python train.py --n_layer=13 --d_model=832 --n_head=10 --n_kv_head=1 --head_dim=64 --d_mlp=2240 --vocab_size=47834 --activation="swiglu" --norm="layernorm" --norm_place="pre" --norm_eps=1e-06 --positions="rope" --rope_base=29500.0 --rope_fraction=1.0 --qk_norm=true --attn_scale=0.125 --bias="none" --tie_embeddings=false --parallel_block=false --init="trunc" --init_std_qkv=0.0159 --init_std_o=0.00356 --init_std_up=0.0159 --init_std_down=0.00191 --optimizer="adam_variant" --lr=0.000389 --beta1=0.9 --beta2=0.95 --weight_decay=0.48 --lr_head=0.00319 --warmup_steps=285 --schedule="wsd" --decay_fraction=0.642 --decay_shape="pow" --final_lr_fraction=0.0 --batch_tokens=[32768, 65536, 131072, 262144] --seq_len=1024 --doc_mask=true --train_tokens=1022000000 --steps=10048 --dataset="wikipedia_en"
MLP neurons of a small language model. Each row is named by its layer, matrix (gate and up: input weights; down: output weights) and neuron, and shows model dimensions 208-399. Each number is 500 + 50 x the weight over its row's rms, rounded and kept within 0 to 999. Numbers have three digits each. A neuron's up and down rows have the sign that makes its largest values positive.
After each neuron's rows, "raises" lists the tokens whose logits its output raises most directly, leaving later layers aside.

L9.gate1005:506481466521489500425488532417588529435548582445475430503482525489500450460456533482497466547435504451424526555557464615394473423568502545500416533412440492490520409492526543490481454502438378504426434527480501549494454466526403481494452575467449451396496467573565461476488446570540488493462473533444561491533491438546427464382543429505523533544517490440490574515459465577552552577451598526487616598485521549506537531593503470533475525505439465533500514507409579514455558572520566462458562564585582671465565509520466471477510568519479455479491502510442436435514435453540477534
L9.up1005:518495480581437581435478550359633499543572528507491475497591474536388547512470487531497413461501473485406530539508525501487478531536620551483495496558559563475558472433557491604457500457421491516437536442498565547504507493460508504476446498538481530534633512570535537517498504512473555557605483452546469471452492463532549452527443495552485587525485519369521563450520498520566471536602522440560501536484507527481496432443520496476475464558537455492490475484378563437466499572509481481499533484563557492416547451494486463481494469485548463543511495484461563504517463528552505549
L9.down1005:506553545525507496449423601523456598493457503514464354554546543485568448458516532454658511482541472532476484461532499570557502454490536522485465434509517511566505438446447489442566545500588472443520458562461505478529539547579568414471578561507515482498410516483551479462531390493546576449487551531443678472496522460628486480532545502539492572464524450485520417475454509453539458553534571514468608527485542526501488450509561499527503558499558523480507427548480456506487538511458502473499550568471491586509495538510430470558538461510513594550454489448469483444498533429508410487
raises: " instead", " a", " an", " numerous", " rather"

L5.gate1823:571423495515529540551479573444549603512545501429483524436531529514543520412510505565490529463488552543377498478499527542545478477523528484583537391519417543595544534574514485494416457501599513464446540466582453445534489499480516476519491504512518523439536465471403555497542471482506547486478428450472553509466400511490397487561486428522411478437595513575419499466554416503503525490573480491518504427490505454469468538485473490536527529415495506495519489482521506516404564497497500526478582637548490535560380349481522548399538486383577504509498393553493491488528519480562577438
L5.up1823:582416479518499539444518516458481430531520478491525517411566480529537489425474465581575506451503509526458461489564504580531559569465493444607486407544548550530451438540491443477446512565541468387524512518514527416494556472537551543517477563530488521455539470359444566458505466475477503604520461458488505504518494535468463499493487435519420519485584561520467480524496498435522482469572543449486490473519511518449442487440464455606496524418427519482595445377472572413447551445537424464453485493500543455550444396468467533441541482409501541501528429533514523473447518570445559521
L5.down1823:483508564503430520445478461483477361565502455483475585517527593392431478588531483469501508486513501469562518444496428534407562540453476485518432563469577465481536460458490475495556506523428548428592437564532587468452512510523519501537538579429454545467516551451542467518475558506524458458519459535555457484552594544529626530543500535483466556521463531493580532559493417585544514529551459489530494557501551442459528522470547451530487496539509468448510514464435539445671406537579489481529468458391501471448624589538528490575420523585511508501500475534510486491433490453522512625
raises: " Music", " Studio", " performances", " soundtrack", " musical"

L9.gate1525:511430445523507550474473425460513540427505488561459480606445509456484478503451484549431487512328699516507412479489451453470453452492464523515553460585519498628478617466565481529599461523468475540399446510508480460462523647550390550516359554502492547496497453602456454449580492559534517426369460479516453520559504439519591530485549434508523582520452440396430506591482498555508514511556452409461491496567474485540526489440488473581531590561470458594515492494499528514484452551481460621510473483599387607476522564555552481506477437499524494474468436457545471476410487502544463432
L9.up1525:474497508439562482444522468464488556434472474447441491572402521497441504464537450533491473562427592500552467575485441487471493489559522464437577461561564517524542515446534566528519513521488580566426560515474525427479532482537518486576467479471490506471518424549564528494483568480497484525516446515504496477599593541347524475545512476471491460483548433534471514478597517616497463501499509520481397574476447509550508482624474441480527516439489429472457434504447474482564469547553483490477420486554535565608461525492487469484465488558460463511525570503514363549473539568536604438
L9.down1525:464611471578430539454459425592514510438568552509474489523490593509562537488443411475520464467493548508504481522452502466476441520477582505521482480535556464482450504492538564529489424497429466535450491543469471508455550470559497443598511474499586559565574465537471411437537510504553565437526559444505573537614526544559406392383525422516404538475505428583449474509476535446434489503542476505507509441470533469574501485511530478601535451473440427482559456453490521458474564587523471428513456442542537503448496502518539565450499557450445450561479461472579501503473565455490590547
raises: " reach", " find", " prevent", " force", " contact"

L9.gate648:517585490493553476506476498502521441412573528515452559474451397500445506558534434507482548430560526498502570526491547519530459585453469402571518593499464501404505514545503531484544458420520564496489604515525438544400470528641506488515448545489386553550465505574574527416618531513453443516494519477439490572485485426495588473505538513444465558449493442513393535409521407444503511488502536472475580485360551539513546420602493501479522504457512520414572443476493509496526525500456410419501568480456460518481519621484441453483539454498445494498523489494511433426455492464528550560
L9.up648:526483492528479420458444501504503510394508506558496524483474489573585520444572477512494510614501454581491499468453637488509561534473537512494457514509540554445443524499502533329488502479501451545426470497457497542464417535571534583510466452508516475482471478501554563521566485473549493534475438479449512546554506530481523538517507579491405515549547544479431495499470453570452532473448550433566537483502592511528566408559544475538436453379557519445449445461551510543468483504453507497365536595550523483477465465578462502496504550481482559503500396519578479538454538505513484559
L9.down648:489481545481445541484478529527486596619460513537543508492485517431537440404475535558486582492564477472486480555406496478447500424420482505582542520553486474548451472478518579517527524461556531467466403454384412460479496426542526463541586496451531516626542493435431525508519498563580520531416534456497468492529599460400482514553495525487552564472474566517544367410549615499523445491481489429591564471489492490409441501497407443448494550470499525512544519556378573505422579432448424450431543531471506544558455549528554460435462480493608452549498511466578483590555560592527500506
raises: "ar", "our", "ari", "adal", "ars"

L5.gate1318:532495463430453489470490495550492519513561450547479518524498502533402490445466488547517513533473497480468520540656555480447579521529537483488492494544543535536564457496344437568526539500528532422518526522518431521532456421504559506549422451489543423533535567441552548459552478512480395441560493515493497527464533508400530492452459440469531466449468566561469449507585414432451441491485473505433507495475496572499409539444470407476496597483463491524542512586454484517548434502459474453563484456550539536490496500473522526590543443522461460528501494474502473520556568494482407555
L5.up1318:560530558443376541444493489640584494572565468542472550599510436533433503533480435495522446531484520450544500493547515432480596387522517635479488449585511437519506479504404497546531530534418529378496484441439540462620499472500542480465496471566519444476486600548506506519464463541431551428443516569494516603516615566482644449512496542447464516446448537524528501468449479516523551526480477513492530503434537492505512522455521434476487549454547502392510539567495504521550486552491493439498458407489455520533596497477472556463471486569524425518540486524521483504577550528473481433
L5.down1318:485532491446577507466561532600499525527539495518549413496453512547415556548518382475547459472582541572555516474551513503531566550456449591591418446581477601478527461578474410458523517537474558397463574492536543515548535377561470511485506440569531500421514431432469549460475458502588478519493420529535479536510441488479475473521465494425527521443477548589556539448460531465516512468472476495524555531469506554381521501537542454410538486469540536546517438502526499518505503517490520461489427506438513428466587541541518474525527379514522433480499455460578424554549551553370525416
raises: "ies", "et", "y", "i", "ous"

L5.gate2107:525492509363474546502531480555400494528530466508504581524482438493523495456492540500484560494599512465446494537509493477445517499488453500535532501486531449528400505564607487489574498492479515444514499583511363491441547437493482482595529471480467466572617561568490514450475486341420489470536562501487478513494524570558467431497516464539464464457497491493550470472516475477456438518569472461575480522470532559484494535528533491489626516555515542410479567538509428480534526498497498408529525482414472449480633408531444501550476492540478458384495422456524482527496547525496466490
L5.up2107:567588464470574521523490557522442506455510468585358580487627565523408408432587497496531464501492553528591469381430506594506517404458528454503575479438417456480490537494467479448649617518493529518494498467423430543517524543539507514471598542480426481408540390497462487498578557445527547574462536502436457453486476492563550505575496469535394422502482502552559479457425511459533471533483506455510482497397523416512571496444601463490440447463537550473423504578616377467478545510460500523499614456450520512553577581497605353629559548393486475561568490462601436536549507572521463478
L5.down2107:399484500500541468539564527498412497518478454515442540452508605424517575451423512568452580522500487578489496411355424451528502414526468547547503568524444578535395523478532389540494531487485479454566513404502498497512436393594547485530511510518508538571471500516494456502548502432496455506532485521503482462399474504574499530487464453485418423400532529459510504470408509490517454449479476471541466442572576485516473603489491493552489545497566587515413457558584495430565459512455503460549630385471556490476465492464457396539572467480559462457565473482505505558525548484503479453
raises: "in", "im", "a", "und", "id"

L9.gate245:455452478489371407500570469483481598527512468527531618505425461542522557522596514459468380558524445469601495405489583521579551501426453582639385433420514456520570430530562464536474492504481525503482485553519573458577466450591525554535477603517512485525407524515492445586510510514494514507500486488492547488528510472491460518464436446545440538465476568557561505550436500412452551503525524492463533439519528529469455578590531473479397558370529396482411557548444471513442457535529467497506493512500518519458472558585522518443531552517458506548492505583479535525555437522532494616
L9.up245:490416508424492455546586461420521542515455476551462501411394520467548443520532448422465411503534410369468482530468494530699566422380472525609409442461553443500565424540542549483487522443498495526480507559591513468544442532503502579480497492483587481579522477535465483578514498481513605381522479442464599496600459514477508443448502463564489567541481551591593521487548482555400515573491562515477470480511493497510519521519419549490428438484538433461485440562515414428526462516479468521497513498493533525445468469506551563443530537491497557617477523528468547477526408444556500650
L9.down245:464462456487596471474499405537407459456474509536411480585529502464563471438549523381501434438557494473542519460521538401515541478428493569594440424405500470460438527564516531457527490533514569586472484415560533507573462468523485518494587505525512523506585525480476521456608473420370564445484420492466482544412538562436536556495542364543527545604507514480546478439471544437538558502450531469486523493481574453395515418498371525446491446516590640467520491561484494503428435553503549502474515457544548572381470528529572529486544627512542469547496486507410468574529403534454534506
raises: "ter", "de", "en", "sten", "t"

L5.gate1323:504530555514528562427609487500633516491490525425522529522516502506482511580489421504457533498534579520355516429566595531538417462483504538532506489560478452470505486629553527469530558426470488433457506452553537445435563422583508527524530544475570532536505528533517446477478484556519507548440483488466579600527440532515539556469518475525508567496514520475485521469442592550460417527420461477535569359537618512457412540462436504505614454497562568544491500440470446554512584480487452548568505537447519534526458539465525481489457517546439480562563461428457444442463510543496562533
L5.up1323:537509492529509539502579470446610444485582593446582499548481522466501515573453472462535535485442536445354481389637500536533398509457493517490549521536477416516397541581549470441564561513516495440491451445533546482430510437603546484531544498497586504469483540530536512478488505545466507498489475514471584591486515579436530553440510541567512483511471518486534537491493600499592419572480513451518488463600551444429461458511438548518475530444579562580462534552508397532501508506462507525487546468466543522497472507422447520531499488518445453511561433447428464394463466542453578542
L5.down1323:465551516476515524456479454547523460502550450461611472539427510503470525539433512669634492441536512419433423438549457653558473568467480500460462511578462543530532482569543449491498558571540535429460398416448459476476521468601524439547537505543570570426469504543558489483488498561431511431360487469536560439500501505401536494452479457550486496486461489413527500554501579499563480523499462466515490547504527530376399458462442519571517593485487558526454538532457475515464491509517523462481533546370487578500436508476464447486458496537479387532542485483503482471443461421471541604
raises: "-in", "hood", " of", "ly", "ared"

L9.gate1385:549456456535488538485494460418483499505480422472478597436524475532480551527474515431430437373498462572516533455534451428573461441494481490571507562506491492518543383464522369473543495457477420520471466521541510653568529449506530551548459488503406502504511467566441424475448530511526607430543475506472473455587536548585528575444469541502385513550472504504458455523508404470542499519455523512505588467604447343512578480516513434515520633522486517520479443648501485503402494548489448517597441457562565537513466476554453453479509433549539510513500484560525524515541459423466530480
L9.up1385:526450552469494524467488452521486491486513502420478542443483504458470504473476599476469478504487448459518525554553526443527560509552509462441572380356525503487468481465524545554531497445526478507430485535504431629534521448395421612585521506494512492463489538483471520576489599478527551483554449555426500448497475517578548475461537570457476515519542446516481539490528472457653531481529563484511547454481415501532484495586555458488454575503492472565504506488430504560420472475349483486474577467542496521542519635505490487512495504531475512418475445611480662531559413474417580481
L9.down1385:527564463562445526499498541528585497514426558509444494460443484451386573510569476486612377418535486505498546573503414555583420511490489490601524536496435564596526541582484459495553562548535517447397495542527512619540535489492529431483544494544511508488519504430481464483495517509556611445492517491459501520437578519487482514484490515547491507494517384585551511478481539459457498462421516457481512527652437538460413483473648521536503571517442445566582528529512455514397507521492292423562493502606482527551539465516493441503471439499508409571485423567561582477478538505529527468
raises: "ation", "ated", "ate", "ant", "ative"

L5.gate1551:495466555509542523451539520512481595538455424446459605458417511464500503482520579519481471488532573422440504468544584530465546590519457508471516599465526549447452523608480477496467607449518573545476471481541552476458450402542504367521486531473488440517663474430517467522528499546540442468570552462493445551462489450531588492554494484546483429480433403498500575495505446405376530552477400555450584500533564467519553449483544493470535465519457367485475478506498496415594488413457447539573543503480513423475501507527492530442474470518496444449517432443564488515529541549588513419
L5.up1551:557496541522461510459521535504523453448490536492576525391505473599537541502458546479510527536485502486466535511442594532507497450531478407429470460497478555437469541493528469533454549465538456551478527438471568510502429414530488503604534535517545458491505592536498418492448523507487447475552442524523425509492524423638599457585578436516467473425544373433596532499445379430459561512389505529481517483567470558618575467532514366511560532436517451557506542451466460467531507432498500480564562554490476526517479445505492579455500467589474437529528505529627456410575536440649564429
L5.down1551:572503546532558575469561500454599464486399524552466493446528511528433466497556556473579550480510499454472513454506611482490488543521476426428468585498526553471483468480485509461481507463537483567525513419592486516495440509445475438565560552531480495511507495472497431448430501564538451529479451512537420529490400506497536520407519491602398473568487438464517518503547492441480498506446479466571480514528502540539520548494523457431512535544439494562499537495512463477510564429500524497536537592483432538493514595497505534459454434447504547480494459510623571464525626536547544461
raises: "ions", "ively", "ible", "ive", "ion"

L9.gate2230:547480458499441506492502515534554519483526510424486625505441514481498382428535558611463472543486554471556532528501497496498461507522436536600572481467495437505561548460462407509476478503505529512520486524555416456466564476416497525562408421468573474530536482511603540486451437471482487487469450510531504581442532531482372649494652528529537483525455442495492538544513459518478528517519489484441455506559580463467517444467487482549398536483515418511492508545463549493509528489585503432569469602491551528513494527469447432479504441584504508549441505535486369472471542582476513415
L9.up2230:525464434538437551471392509606555571488476493550486549466564516424645510559558583581482550520500555467509577523521563552438478516531492543513475459497507474510544514507500418507492604565414470514522456487588380443507495535468508435516550456535459512555568436476563550600498479511396486483495510385559595532495552442581602498556524538452473496552476413532536332441555472501430485544506488543563495423572534590602513457453381512561509523517412509471493507543477548407461442574456528486548470564533496519462499588398527532540530557368474412543595521440506397418495490451495556523
L9.down2230:461480429506529525519522559542508421458623519476500527463553533445510558550457530463569546537524546509472594456539508481510533511495486484410495518578534547460528496466448491544460444502512529428498380541423462493447642522509514557490417497539454504499517555494568486472486545476503555497505437517578538575537476511456454537554492533481472430553482501551485459533496410484512546432457545556472517442496463469556511483520518481573389548552466472525494455507653474533545463429539568498508488562533536426535497554474574422488524471396437404588487549491447483462541497493455496597
raises: " show", " shows", " indicate", " suggest", " test"

L9.gate345:495588555502437420447427513520533446564599517432410511478612444557531479458456465513465440556508481632544470481467493466455419542518578464522468506432518498406499603511472456546510580515445548543511512418490529482516527503412498509559410503492418454522486477490500403555572448481491456534464471464492518509650452555498563487588543566575470575525435485537543474527621459458459508408516544511401520508602490524512505538561422481522559464463515485534472428525540531629518579503509442583547495531452510499519460516487454517517438616533512522469486515418450503522479466454473541501
L9.up345:530528598530535491519467579498452487528500535404538480455455553522561518550409513544520509565511461587600540515549479490522551532501524479469557570509547456504500527507544537574407504539499553522450502412541533469508615484450459393513569482473425424614532468538486479510529525574514524483485491473495543514553560538476474365489508405414538567535508553519508464464474549432531547480528501504512551427544487466498431457513450581458462404332434588494491496525562471526489554587605422539599531456453439419569407546480486495479402532563555457426548538531461563567436442439430517527
L9.down345:497595534434551505475522492482500539507434472549548452518474496414478477574549453491545505535564423524540540477554551514450597513524430584497534531600524516485505516429551580453502481499535403503466403422451513477367423538446415427577516549507491475459421423499481460581438613513456481509482416467485468548482508471467583493447516470366537411574496494523510451544505535428476570508504523459527537512581397488465543551545426468450535488394522554490477552500440484508471574520577542540548433522503421481503492542544550479529481434480527456573399472545541547500426457454399476527
raises: " ", " July", " November", " January", " December"

L9.gate1971:410439589444563411522530469494476456454524476536473601553501458429452552455447555513530499533482486534536421518484469560456571509546438497588537551524446581453517462462407440471531470518416539527482521504537420434462452501583502460561452545512499403512539593514552530492469469541561515374460542430496517548521459486450559502550521513485518463516518455540491554609543455535520508486471477453464468474480476512392435485511463464480497496465413534573543493534466571561422512450555438563497484522473552525546460566453474524527540453495592572497480523415499511520561506488535537460
L9.up1971:550532563480578455542586471449478480470595537554454479556531454489495580434545618544478437545566508496532522543478564392463513523417453477520467536600487548521459499565543386482568590432434483539544478532458466428531533541596484508522464467535542482474424484496553507619390537520488453498423515472423511520460544516533492505460558456538432481429502481546445462517448447455535485456457624459522500523536516495588446516631509527510568518476583401493514438534466433502607407511455452470491509527588533597479429490542475530485447490424544421402517488479472495402559426554543570515
L9.down1971:582445495470501399506506455563537420513415469578540515535527565470475450503535552496500540547500534505528497508505529466463534573544552529478517487495502543392495523441460490388503518493458531580541474480547524486467519453484448436501455490460525539506529467462551571549519616520477425566450473579457434557476468465447422501471503532388431395440494517516473505516451483476519540462446482494520412525498428487600484474556420490561544492557521501480469501545519533434474483499521469496494470521469495639487464575538588454531487540474589469539447513439515551510551469535460536452
raises: "res", "ran", "re", "ru", "ra"

L9.gate1122:522518444549511417391563504504495411423567490526532549419536477509488584523537552471488510414559552455537416487518534443574501487509408466473452536461391485479556475447498390563467621443466518476564466521453499481522496487468545552399464526475495459507466437536442468519556527483610534391353556437556517498563463579452611469490537393616479557543394432498484525510450434494490557523496483483445447461503439495528523491519431519451433521380493478537444438499549424509490550493575402548523476543509539609573501503439534417491438523445510470502485458461501430436549573485420519492
L9.up1122:447519448491421464467563572525443494421558547436548544494490444561517533501444477449514586617475523478523361536513479416421532517516505480518495522488508518449516425496493533522515484492431472456527478457493481501550520500461567427420396520492520543460529495474497511478558464483512523452449546504462483396468497480447523431603421426453568518501462431533413552451464494502484477583443482513469342468499502560496506446481538486434535531399444514526494466551497465499538501507645391444548428496475502615554415535530467506492497487558574473515506528515494444507493568565506555499
L9.down1122:467524419471395489522510478575481512401506539462462555496388412515424481471441466474489567474593419635545445578469567389489454520426455465452496524502466470436545475520595536514580460455509490543513504540543555477630468554530543468523452473487491448548550443450489457481457439484568522444518593499499505504542443479544468418497585451534479506409465491451512459484491429436468531570530490452506472484484562496495478436520571476506564488598514418529461401624459463514518521534577534473523485476433482525472440433497484551518424451478564464490480475506553473499544574410524549500
raises: "e", "a", "en", "o", "te"

L9.gate455:497451513429537435425374540465543481556554479575436504524424601536451476418577604525433521520516537497400534517473584467459455472487516500482508423549594481488492474597521534481445475612400511454522469480507418457565480455554460416483434523524417454482515521502478446542518528464556487515487489542495526421448446486538575471509425467554500611531488524516448508449519514444477526553472555478436544468454444464614557482526468514564518539482451449538610467514527460434472487459429447532458497444510536482539479419466525534476438484514511484558536490588494584441453490481514556444
L9.up455:476535437531483449494549537481478590435504448582496500548617493514494449499489440512470478475544560486419471481480593468500506503547526467435424478501495502497497512525545524431493489566357540503553509430479363468550469463530551480508467472588584494513518447564519477455487450446526500492452533518554624508457590505491502470488501475567488475509564485412467476456438568517463541533533520436517396431457500531406425542565554495498552602527443454466534493487479484547470508512514472499557516482494525490507497557511496637484445453484515440546468468494593523444520510457521528422
L9.down455:573478559370481420508484484532466476467610438562474518527552502542582441522479497534508497450391523462474429508501505500491396512622505463532547450490524448529535476546523524567504413498509507591594552489476431503458533513557547392499394508528510511573577534466517436496515413514508457541522573538564500466504510504454613437545403555467520469495517452599518523497584428473601437545460488510537496425432519527454487424549595579569516484482559547515510453447589565495463479468426530565496454450463521419435594489519526508477580528492564456506498457429546473398475553446563595470
raises: " Spain", " Austria", " Portugal", " Britain", " Russia"

L5.gate5:492448478507488512475475550594470478534517561512447549484483470504478468506487557620482476510540544492547420479535409494473502540488477518513371503530542456392410486566553423635505533476469483469544496515360458451501467413508543409546525466512478518373639525473487510458477512545485465565573400467544564532565483418460556472545517379458481461510461578538494519429460467408544450474487429397467543567499526615464404515508480479417681523576552552457372526492470480474467582559466490540495481455471532495604392484560493455541506530546455426547629509480498433502528481537498549518
L5.up5:487452480418592531545447452477475458548410519510497484443556501593505441415417460464522549523478559484562473496513484552475551502527536510456489497503522517481512494554548490491528559482426484521540580604345517606454451388483521508508443587393512554452490543550539491513504470584435501516601489554665469491542435483556510542492493493430459402486500563565504552496458470469574493527431446481520554534584369595455423415498485464501508520424606513562439524528420558461543531405493448472459470499509474467530525438673422531524511490564519435504510642449479430539498513542534555503
L5.down5:457470521519596497436560529472485544529580483545593427483440502532483535452565405512569594533462428568503513555524463584400544415533532406495541596557450546504474447595538522480459568499511494463460573479484513523514443451411528466476541528489484561509503463428535508491516506461424522511502514513529452436519451504385446497487524534522463401468542576443461482501481495374547453432437470393544474574583579538481530538563508524407508568502537460522420570512399510497476533479492450545486519554489486372512560477540438486549469510557503521455448509502444498531494495514446530502
raises: "ola", "osis", "olus", "l", "lis"

L5.gate496:537529499509602433576490505397477534493536544467542509460598497550419523432555484472447456572525531528521434508517511489407496500454445482422531423505474412446402578474371456582553484468592543525480461611422430483553428503463513469429450449511466510461587588419501489608420504527455421405475545447567504523508459521483433450554467495505633497444509471543423557467505523497566546510425442479456519575310454574514501415505541380495537511470505555472534672477460516525396443491539520470505513532507465483540599524447430479522508576558502488455551488462457542635516442567492379484
L5.up496:456521532512538529477508451446515565462547430514517522519566555517462440438544496540509483566518560482538412531557513482443529523475475512440544516490568531549554541484388508562508441491478560494441502528444431520545425582517496477500450516503446465524502483552505559549492532544492507493461511580517470486532462516425447430539482558490573494460552493496445545507569513539540525509552480458503441558421494560532472392520470408483568495458510512541529536412526521539488388519387499493443503517582477464409471504460456531503495481535552532501388484468482502591566465554478443527
L5.down496:496547654469537489499468515503550554500512528473524533500560513468484488529529553440659483408498489424471531575518522376458537414484462539506486446480514537484484527418386530571490478545595568509456487561450508479520465537430465464511534455519509527563486498510421532421470457557522458485554475551523477488467515602475468453516486514440564415532606487532467542533701585522550510510507576530525468446560414497555561441478573478463499461517528513484481530443455492509422401506530541431563501551524469554530501521472515532553434544456514521470482503485456483557507491560532438407
raises: "een", "-year", " years", " additional", "-six"